python train.py --n_layer=8 --norm_place="pre" --rope_base=10000.0 --bias="none" --tie_embeddings=false --init="uniform" --lr_mult_o=3.0 --beta1=0.9 --lr_head=0.00576 --schedule="wsd" --decay_fraction=0.565 --final_lr_fraction=0.0 --seq_len=1024 --train_tokens=1407000000
MLP neurons of a small language model. Each row is named by its layer, matrix (gate and up: input weights) and neuron, and shows model dimensions 442-569. Each number is 500 + 25 x the weight over its row's rms, rounded and kept within 0 to 999. Numbers have three digits each. A neuron's up and down rows have the sign that makes its largest values positive.
A block is one neuron, or neurons of one layer that tend to fire together. Before each block is what it responds to, as a language model described it from the Wikipedia text at the highest values.

Line-break tokens right after a sentence or paragraph ends (after a period, quote or table row), usually before a blank line, section heading, or list item.
L4.gate4:486535505501501496517478485485477487498479517461544483488494501500506477507507504508523476509501478541471528539485512506503491504513530543516492470512502477485474511396528511499464505527513519466540500530506488492470544489502493492515558559474526486435471494498467465486482489503492511503492554500476478541532432465467482522479479482521515490497459479475512547504514549518476513480500
L4.up4:532511466507516527503484469476547567503508511526521480499521507504538487515478488470456502521515483508489473500439472511488485524483531496477477489549456515476506527520533498520500517489537481492543515531427501464476516494495535498502479526487498545513487482489460532494484497498492496498472492547525496488515454460476488509493490470484484486500518501522482470515523518518490474509463
L4.gate1128:500532495485541511520502476498530481494543535508508517532458477474480517521475564505481458494482521507484507480481495527519483552482501478519509452490511481490508531484524495483497490500548503448497523529459482462494521493468480500537507497504501489532529507493463486495493488521482484459481518544528519524473459521496497515489456489515495529518493498505495490499530526508466502480479
L4.up1128:491544470467546505506506454489543496464533524495494495532459484481483509517497560494484435494484517490501530493464494518497466524481484475521514439472540508504506543479516485474485458517543504459520541524478473456478497514432458483521512513497513474537518489513484471502471508525485485462487527547483508518482469551470509493486457477498497521509514520496493505502517544514474492503491
L4.gate1136:479490473475536514481512511500502504525481506473532467508460462522528500489465553495518489493535533514506473501479481487494515490465493475463490480438533495515526547476510490515485531538486487498485547528454505471481501474483534497509493521485466477468493490490512480486453493531520499495498466494478483486536494532509536501487499541558512523490509493458503506469480502523524515438453
L4.up1136:543551479487492526498496484514477463518522467488493478435498574477500486523510519479524540506511535501512550512508527477536476523505491475521507487535525523523477471474492490487472477477478477502475456495501487512470522480511480506492511502506528440494515510499530528534470506473498483510520477511546527503541476511525540470447518493534530521503534484507432516492483499459494512484493
L4.gate1168:486508495554509541502495497453553481494501485474504477519504495500495485470480494501494540493465504474489476552478500528511507515503493459489509547495502463494482471474513470508504478521493524448466505531489505482547476519474509508521545504501500490504518513540491496491502498498489519522498537532526515516495451524546499528476510493512487537509541487503511506480466531521498573492524
L4.up1168:465496505501541419494542446515511439507515537511504501469505518493494498445489486494486474486507509462499464459486523502520495495523486518559539511539503521501488516538498474472512492514512463501512524496499507528496502531510494542513507488521511508509486504568483473512485498485516488471491505550483528529494476477470503444491513517453496546509524505502514527493510489485517470465472

Verbs and adjectives of knowing, finding, saying or being able that take a complement, such as know, discovered, unaware, able, mostly in plot summaries.
L4.gate151:507497482495496491500523545466504525437549529499512530525496499495482503459500468477481524512498497493531506490516500497516473497471498486508497502483551487460525502501496492531459490504501484520482468514493510517504515526547480499472513488482497480497486506473467530492471495467533523490517471477504528487471499500453479529518477484502510509496513497468518518467483507468531487501504
L4.up151:471536459514489540515505518504538474503485504468529547508529467482513476461539491518502556501455483531508510527494538518512524494516502489539523460481501484522492431510521456534479463489463498499518492452507509434525484551452510495473501493498509498515479465509539507512498489508553458492514501487461519529521447506484462493540505516462520531491508492484505484490527521506502570504487
L4.gate861:508514485511490484478497507491488497496528470491466508544500486470467487511503498486484495550490472491471511476504471497472528514486489535502475461478518459522497507505503469488483460489488475481496540508538512539510518492479497509535544511438517504510472553507501482472535487513546536464474464527518470492532479506483495460494525504461512482461494477528477525478473488529487483517527
L4.up861:529500471514482501461488534486504488456467483486467501516489458511556488489471481470531473468459517497501492514495498520466533508536506494546470507512501499506467497487532528517476510491499512475490476522486522487490534524480486467567526494531498505491481541496520450448457472507533440478500501479486516513510550481431507510498484503495464509512500533457518526523502508499563508486497
L4.gate1046:493523483471493509498507518496515483521499479521542494488497516484510496503478518447491523492509463501490539500488512453499476515480496492494505536466516546491464489481516494499521479522499458459500483502487503539502542531517518509499510539481496486454526535503474530522462474477538507534511479507509517512503489465524498507490478488517462526493475480509486548479475500477541489505562
L4.up1046:525486472448480460455507502487509526510450523467547459514523499535515481483474489488500514503517461537520494502480489497524512524503496507518504539499526499531535517503497525508506467507539484506531522503477475505481511459443545487492521488520506519511504568518531478508529488488493514479577527507533496469452501518506527518504444502539485479492506508534512484482492513458482492490514
L4.gate1242:511539452526491462528476516499431543508506530479487469527569506481459482495472487479452489468519498500484459502454485478500533519500516495502540503484491455494508503455532498478518516445517493511564501497522490502507515518484555541521526507514493485511459475515499456481492514500525495501548512501513531486465502502491509504485468539476485476515500463477506506494447513510464521508517
L4.up1242:503552514482494488459498506527464538468480528484503481512485501525507474534513500481496544463497500489478450531494470512507532467469541517470527511516497513510499497492491474534511455503505481475529478556496491493469528504506537500523506526493488483455533497507458487520497518500486525521518482528536503515540543492499521501487488572503473502499473566489475499528477553492537451473527

Hearsay or attribution words, mostly passive participles after is/was/were, such as said (to), thought, known as, according (to), named.
L2.gate445:486495516483508473519484524520533504503489520488463479473500475520468536550492508525502513475476496485480488493496491538533488488501521511495462421492510446495507510507484520518486510529448504523497476437461484526523483492541491521531537523492491531479439489532481499517497497461448511437505529502508475463535496505490548476531519458464486521487499537506478510464531479498524487492472
L2.up445:457517539472470508478576515490506488478505513520496526535523507524462512482487484490509486475486520459487506467489499516471469483463501525482529524528516504525536500510495476538496462527505526461483495526496544497554546467503483492487563498485514453498471540529536462530518498482445476526490513504484527501522470461523509505514502492521493488496506482456525504438463491517519536557497
L2.gate496:449533523490453577473550479464508491495447513487457494474490480477533527462482448527507547511522468555508525502468463503545471530497487484520511482494524499542523520454547497512532509481463493505491522502545521497522480543550531538477457540468481529470472494526476524480472424525486499491541482504500486539494549492523539455502491487512457493463458464474506478513489514445472494511506
L2.up496:484502521498484551465476518544487469474458495482496495513477529500526494455471481452468525518507463482455548509510494510501455522514506445513512482503491501506511487484488522529563527507539482536476485465507498481540510496499470488505470542476490525488497446519518496476508471498461475495526480454476549493477495509506508495495508471537519530511482480527489511523490513538471471553523
L2.gate516:525521500480470549520450499481443501503492506518488482491526497525523510472493477522464515484525477479511524505514490517511482480433484505495456490489519465502492518483487503499554506500506482490506503546472501516493516457517500508513512494497485533515489506493503469539489531517504464497519465523503499488480503481528501479551457522506484527503476494457516479488497477504472521514491
L2.up516:531518456511495608490462564476481527485494464532483491489527490489538498486487444533520477532537519461504486522508487459511487500481511500513466470467506476496514496521480521483519491492455476503475471538500509507496478490474481505509505503497503457466454529529475525526495526543498503517529494546483509508524492478486522506527484501454476493482504528488479470511522532477519521510452
L2.gate529:516481535547479501515478516482486488504515476489513515475471509506501461457517508536463500517534493474496537490518496490558494492514496514520563452510518507541504503495494507506504506508490501493502500494530531515544501546512509507511526507501477516506511520491537444538493521508480492472488507470563502532488531454462547485528528487538483515458508535501486483472500518487531536499530
L2.up529:537507486530473513512493578468498506495476469499496498515536530498531508432544520510493501497512445491477505489483499475534469510505435488533505504559538515473462478473522530453485512479469501506529518510545483525531494489490533489485498489516453496527505504480510450489476534485497493506520512489516528522454508487522494514490468495481497476525499520481508528504549472498569480540501
L2.gate647:494493485481465477466500507553514477524489528516508504495474472540486505473512498464492526527518516513489505433491537485522506517456486537527519528528552503499525524508513459478471504499513499493491447526520479473569504522494500534548509532432489487431498512497482515535507489513526476500495487521474501480478495504496500523507483500457528531531505520454476527474509497459527457521515
L2.up647:531491509514529482505494522485505522470489505510525487481528467494486471499483481502492564547515536502492528515548522467511483546521487501479456445442524512525495479494499501518465487504503500494492522535528488514493482510452508538551539527488532527523531500528505484512467517510529473524497502543509517462510552499463562515509473479482534485483500485528427472478508475475574454501524
L2.gate822:520491486475508517493503458509506479493469527513516481523506483481525531475511466493484515487485445504473501506520521501519451494426505507511475521501497539519489497461449511484512505501482496518499515504503469504494480502524491518455499484496485489477463510470522547495540475479497488477506512480507491534491512468494532512503434493486525496499442470482489514467544485491548501542535
L2.up822:537474550516549542472494499505503520493453482517474488487479490523485524490478475489459522527525459522498462479540541505532466522456504492517503511488495509476491492456482525475499479487519455521490529495521483521464487516505507494507502484476514511552483557502528517524497473488480507510516441469509448548498468497518532518448499448476511484511470469470528487487499514500530517487521
L2.gate1076:449491487496512511474496503532528485504442480508478508482528509551511517466510496508457494482480502502502497486505533543495522463470501466513478523506462491552487497514512494506495506483522517510521499544563539493500472470530491431488531513510511465516457487459497514486536512500532475517539520515524525472496472531509485516516451521524526514503477483514528484498481511510521509481481
L2.up1076:484492480488462485431503508545516513467479472511451509503531517545506515460537491501491493503519493495493533534482517539541466487464490491506502476527493522480547499511560484494536485478494478515526489519533514489502505498540506452483551474477486472535452475436480498492526488491521490510511522536507540494521509507517480490503465500517530478468470496477510487525477473516544524502468
L2.gate1118:497535475553517583513537509519507495508492479503489484502487515472437434452481507513530534517499478455496465499496460480448456475514521538487538474518525499530502517520523501503486516535472520485515462488542482500488475502502517512463496506488492528468487498506510502510510519489510480469520513539501494440474543490511513486532474515508513504523468520525495492488477487528516448528488
L2.up1118:507516471526502531503493501471485532491470469486456492515456484474476466471494484524498532467492471519515479507470473509480471558496492523499499488541519487487482507542488509491496506494457536478527496541524499450480498467511498500486509499507494520494497496481510505491475500490489444441513528511515483469474523499466524462528487523492528504532511537512477501493496485479512479532495

Final word piece of a split surname or place name, typically in lists, tables and cast or credit lines, such as Car-well, Burn-side, Magu-ire.
L2.gate82:519465484471525525478525500488508515485479488531479494494504522498535441496450503478502496472525480503497507491478508511511467479483446461471516496459467521510511454532521505487517476492476506452518496481468519487485506501553507500483498486537490461481526450493509492451490480508496509505475457490475492484521460476495491508473497475475508527495486547475534486525481513528531479478478
L2.up82:507518467503495492489515481484491529472499544506477494502553534486531491505499536528490510488501463553498466513472510505466473467503501456498506501511482519538500465495513469507528497524490502451529494476505519460537509499518503506543508477501495525495531516474515531457476470499534512541506517510468486524509468494508477485504501489487481537444504489456498509536527510510512490467479
L2.gate260:445511445479476438482521520453469507498502499451509456458522504488561495491508551509495485499467490493512497489483522534526491519496501521483522543478478469515531466509514497490499546481494508479482461504476525497530475507518548503545564498497483502501524477530517494483523481509458482475534476508532513467473493476465454470501524432502525502531490491492499544521491492482504530511481
L2.up260:539447512458495527501467495489458493515489488458513523512464488474479508503520532530495498524482502473500478482448518504485497523496532503512515498486453521545492488535519464527467518499495499474527464496499518456484530504487487472473511477501466531473514452514451488512527511504496489477453513533546489528471486479520505459500496487475506525524498466467521467489482468537502499487449
L2.gate388:488526452490506498540504507505512506524490472456500510532480500486495483463525492510495522496506453465498467530536512518489480495533484486506539515493532492506507493511472475497509496523494495505492525477475510530503493531528502482495443510483447470477516514533465529518506517504528461484474539497514542525521503453527509508474527478518504503489501529490489504538472509483544469486499
L2.up388:548522475494541510490517528496502520516512459469542525507486500481506498501512537455479490509472476492470480531510558514488511503523478475504527515496511485508506489487496454506487513514471476518482521440478491458435485492518507502532496506462454493490482518539502506492476497522523475507464541468503528490493486486534514473498469489514482504502447544525533483531462539521524472517517
L2.gate613:497482445521540479502502504523474510484513489524497522512473499459478483495486530515515511483524498529508510495509543516493545481480512486505497479490508519575500521504483488509514494472494502517509528514484564510528487475518530521486517491514522515522477549494530507485442531476543511487471474491478492493520497547501507454495496442486464561482477490490496506512480509489498480497502
L2.up613:527513500542531490510478477535481479542461461512483446540477516499517488501514520504466493459554464545471544509517498534483534454493511490472467473465521497554524536530484481521470514481464503524514503486469501511507500473481507525458505514483469549502518515504533448505502493507480543497485513440445523503495471538529457518471478496525473497504488477526510507495508496499463472494464
L2.gate691:470555507468544544475463514454551510531505458528504498526506472487562468528496478487470496472490474451514499544472514522519489538511526543516482500467513508513501448529493482531482504465566524543464530484491505484545529484572512519533516505540493503472545485495502503496483474473469503494513453521506506467517494395472524474485494486500464533515481476505508515515495537522526488482492
L2.up691:483514540454503531468520550508518486509502488472525492491493499458512531516494505495505482468473496500521464487517498486508514511494496512506534498508517519468483500486502501515501479476469512557521499447503525498497502525544538498508521498510471492488527499491494500495510456481448582513497513518506491505559509447502510479519510516505503535476500516491508529497537505474516484498504
L2.gate986:492510431466505482484487501477520527516484491524484499452481519499515438527518455533513492505519549483534455486546502512500499498508512505475487489550523534548445479488542498484501502517536506442534492491499469467528486484526455508489517484529502486541468496523546513529491495454462505451525486532502498520527465519503515472485494497487506483532502501502485465491487482490470489481496
L2.up986:490505495488489508473470525480506512491486482529477465505522482438499491524532490504525498462484497524526482495502437517533511527524499498452536545500491510517501483480512501510486490456558494523505484463515508487503490466520476515535479479520503499527531466481466512483467474452460488488537498549469512520494501515530518465454507465473496497503470495460473489546510514540477463498534
L2.gate1004:517508491514515492483474530521531472497484464495501539475468494516500509479487477494499470494477514481483530525523497445498514501457512485501483520468479500488500470469484540518487486526466499512492503469492465472505494458502510497481507498505529495508498485474504508505512499537532492515436442502488515501502455532510505494530481499509540512474457491492515523492498463524509516493459
L2.up1004:515474517465522469490504508501517526515469500463452505520509491482537530522482477537466468506538498477470498527496492485490526507474542481487511491528503489517498532548489545491478481475484528466554490464482484519474480491546507527470539520508457503503480485467529463539474484487472491500476475494518497503497477507481538510501527501542519483530540531482506457477508486497508532484528
L2.gate1010:465476505482504459466502507527530496572536488530457511478516544526494498523538511504488497494517471476494468558485484498480507452511511501528543452490505481501528506470520487507542492487478501536518502535480506487503487522509535519493501479504542507520488474470483456519489485524483496517485557517492508492486512535501519483491540483456496545492496530486507552503498544476518550469460
L2.up1010:477480496461521425521492517542528470471482503539533548471496504479533450482501500500495483521511495500503469543496467481478488517537478526476526503505491463517470501499498492514514518496478491513496471471519495483537495552503499497456447519481507520447501481515517472464488476486494516494521489564482484501451471492473514483549510500514495509496496472490490525530499490524514516479502

Reporting or judging verbs that introduce a critic's view or a quote in reviews, such as called, ranked, regarded, commented, plus following that/as, and table pipes.
L3.gate535:514522441495530548473513523479502529469480490486533517492500556507467493504477517528472458527521506519464519467483504511499475540543467460539527474490520465515541508499498495524527561470512490470525507519477506553527511465511500556494498494542496530461477475511423489521497459474474532530460435509479517486508483457525469521440473490535465523450462479443482508480475469451503405544517
L3.up535:512510531511483479429492510453464532502478551480497478535512537516497489516480478496497529511473472552469480535506477503520439497505502482510519476532490477487544492498526548508515564459500524475462541508558544537487471486476499511506460516480493513474496463499481499473495468488472509500503498546503504489551470507481492490479482478488470533489504524472493537487504506480481501479495
L3.gate916:529507482490491504471499516508523478514465496475550515506507461506498519521441410479515494500507525551469497459532505500542451553462520527524495498464498561538540510487476471481512507474480479469472484515514461519523512510498524581515480499480504499502475522503502470474505512506464493516462491498492488496474510513520501480500517439549514449485476505506508465498492481490491459536549
L3.up916:523502494518478488485516483501479510502516485489461479566466490550485491463483483526474514517502482527492495480538488531489491523534496476484532451467466467498555493471519509514529543509479474518537487522519478488498483508459505494471506488523488513512486508520540482481519484506496501519521508528499527504498488479536533524462527493522497522441457472518477532481494487480497488517487

Newline tokens that end a paragraph, heading, list item or table row in Wikipedia articles, usually right after a sentence-final period.
L2.gate387:520513482478509476508512513497533487530486537490489507515507487519526508532479478495505505509499514500482498475505455482546493484457514490534535497507521497476495478529539473478470475487543502448506535475528524481509543534476528482519471474503531480533500555505474459498474515507488507515489517517501489485507496484538515492461487493500473487525511484493449522502529468494518480478484
L2.up387:525553513514537481534452463480483500502538566466470470483453501476478513486495523499501470460486522511541485509506465490508478531506503499472542523512465544439512513471506479492516547496533500515513508535459528471515516522512471465530505478511492534480514506517475460470468460540516494526544489476523491493504483502525511443475473524532493525510505467525494521485468509520506505464485
L2.gate610:513506499489541559508488463495479500510523512507493497543497509483534488569535494483488513521503523490545498521499478478541464536513496529510495501461510546492501489514518511467525472465481472532486529494501502487470529522518493514476492504501504471497479521464517449484496516506514475455490494498498541508491489511466482499493511524540500484516500485510501462500568539484492493485475
L2.up610:527530512503526538524482490483484505484553489502461536533470519499523507527528505506491497516494540441534497554481470457532492511526482511520525495460503500507499501531502521473515495484495497491498519513473501473498521568508474477484496522491481497479501482501511471480481521493541502474496481506508508530483495536480465529482464504518472498536500486507483484468545565503481472457502
L2.gate735:490537529511528513494473475507498498545531494492443473516440483500501519534495508493501491492480491519487518489463518503555495526475527474468536495455505529458462511498506491536515507483495484530510503484464556492495505523534541496534528531473514450494462526496506471484490517510479514510468538494507519526490465513508512482507490490523499516511466477501506495462526510487511477453499
L2.up735:497555494482532500527496513517519501520519506464478525489508478497476485507529514436467463528460560525544457489503520529501509521474532535486475474474514529442468516516534538499444507549534514539480520484464533501506482539487541501527513486516510483464494491523498514463473509531521477478496500502521500473514492522491546494535478498547494519526506513534528480505516538536511480486486
L2.gate752:471503487510513496493512464503507481509515505535456491505491530478501498508535482489540500508452500506495531556454493578455485469528512505547530462511513539483430441482503516437502486502513497528479506488457496498495478505474482448529493521482507444502472514503522479495481456494497459489480524471523515516553499503513518484472514431538511467536500467512508482481504503488539497456494
L2.up752:546514536565511483505533512487524470542540493483459498501491504518470513488529561479485478539481532477542487545483501540502451509475521501552509502482495509504505496510503491478475484528552518523436521464487492519511464525504501494481525510507488502457504499479527481476506555490494489512538503498531505514550446505515520448456511514569474508512516521539544495474508539533497545462474
L2.gate952:505560523531529541483514514477594506504486516448495579494560461518512523501508520501526504447492522496506490478492475521526477497501498468480517515515482495515481443495537523513506459510499497471490505507477489491494514488456498502490517533524488554488521524500542465522499503479495480502493472474496525512477500501484525497495490470568488510520511506510516506511463498484527509483479
L2.up952:490492485493521498481470522523530453486470519452504525499559516504530520538447494481497473563487499529579477495530503502503511513455514506487526526482523500491511495525490499533474504493538509482492492540494484452528479520487483492469542521517517494491522522475504422517501516508504475504497457510533512469498469578477525515490478481535514492524526503505487504536502514512511491508494
L2.gate1080:507472497508545572456534481503530524523475527467502571497521449536481540501482529527468479493505512476530478563570501497478488520508518544522493545464477539469480488482557502528502529499470533462502503494512495496523460539489479512494460527512546503477521536484515500496486505472495520478522524486482504481525470484525503488478521514497479538497531500470555485480475504468507466486437
L2.up1080:474504517510483496559487506520524483532527489526507486511506512519462492529511483508533505484506534517488468509477444477525475475487489485484489455509470502498502504498427482529536476455535490474504490475458520428507500477498544495540526487454448443503538486553490498476457483487523440505461511526539516505518536496489530499475515545525492484549501498491454479506514495516508472482527
L2.gate1144:513520505456522545522523515468491468515563493473467502532455496504516508544508526502470473500485512469547500501466462511512494500512492489507465460479498510499489509501486499480483513517552499469483518504429534468508507529510495498519520478513509477496511514498505489452475543514472506529492509526537518487500446514492554493474477512547479519529509475512501495502524540516484479467516
L2.up1144:500528508467533546520497503483488459524529488493472456512494456493520518537517515502501497515467546470512477495478482509525480557461470479504471453487497530469470514506489475492459510525524487494490529483473522456517521519483518470496477450496491458501501513535492464496470511499516470491484501512519494520508432528475537472472491465510470511493526488511532480521518530526489481445515
L2.gate1213:462479518512525497488475500465483482510511499508459525477499513523507509518487523478514509481446515511523499527541472517514470526518518565525528500502516501471443480518473534524500505481505511519443496529497509455512509483517467486534459553498499522497535472501498465523467509494523480497504476487511543501527528513510504509520508456555518538472473469494506510502502478570502489454476
L2.up1213:472495493506522545474506510500471469554536506494522506529508560489539485503470499467478477518509485503532483505471489473481499518546472498528509499481496505492468482478506442492461499476549475536500521453512499457522500507471517496464490519481465460505512510492491499514509470485521508482524472477508495518484484494437511518515478460530512551441457494523466513489490532505494491463508

Middle or final pieces of people's surnames (and a few place names) in cast lists, tables and prose, e.g. Meek-s, Badenh-or-st, Pf-ister, Wal-ken; also the blank line after a section heading.
L4.gate94:513494517489490507491531519465501524548524528536529477464484519493536492502497497504492462484476495457509474504438506535520477494513470515477489483510484452495515457541498474514533524482547501483494520522498459478489506534541491490511492487484505529486494486511514463475513493473485508491523486489523563497491508479506464520498542466553485513483475519535515486481490501501557528455530
L4.up94:511491487499518495496566467492448534475486463487467471505510517525466504522469504454509461465500511476516494527505542511519525537476429515474483527501491507481502515492450472479443506519532474535501474521455511478470454490557505509480534444476525536501501471483483533542452521432495479517477491509482496501501531503475471469515517498547494492483525498490514479438446456468515495466488
L4.gate229:486476479505546511473544502529514523550499500475529539533512451515455453528523502462462483506483550480496464485570507474514491510485493469489488515494505482509512490480528508501475494494532523523496467505516534485537485474542504504529503497487514520489537505490452488527473481529433506505476452489500524484539512505485479507470499478541468510504525525486539514531502475528524516532514
L4.up229:446509556488510514512526526452484477502516477481484511446502492507523531532490461491482519527526470470525513494481491508511500549500500537529524446497468538508480514517461468494515527477482484512500484475515470552477548504511551475539505542485452463486498541499463531471507513501536467472482501520525498453478516517458499497523512467531461489553508506513517504525452530523494502483501
L4.gate283:490523509476520473479451486487485497520523477466433491492506503502511459516480573499481459474546511456501482493509515522505433568528457495496529531501534502529478515469502554473497505479514521481511464498425484519502501488536450502557526496511473486479540515487516483524511484491466506553501490498494481529486487461510496544505510474508485543557469470471523521522508501515547478521558
L4.up283:530492460515528565511508471513525467492490485471526508478523468494530498481455506530479498506507466504507514510494533529484497476531496515466506462468547514525481508495497482527456496492512499491503460545514535467511523473517544485502527514515513503495494438500496540534497512487474462472554472521541532516485472494516506482479511521516505522491468504479524503458493485493497466475502
L4.gate1195:493483487479485509472445534523473517494468496494478501469538503478459519549505494489506485504537516515460453453526481494484450498493499487477501506518492496515567483495554511497516530524514476502524559518486518511489495499528509504535524512489454478482544437505525450473481522527478463527546473545446457561513462483526508457454519518480509491499469460504459537514487494513533517463483
L4.up1195:508502480495536515497423528498488501510448527556481502485475494485546457532436526527467510457527526532491479532494539500502484504479531502510506479510479555478520499498508485536520562521515528505481506531474519503494494494473524528518472461511471508541507479485499501527532524506448487491503496519536452519517445485512491510514558508495465456514461449526556512524473469473447505464474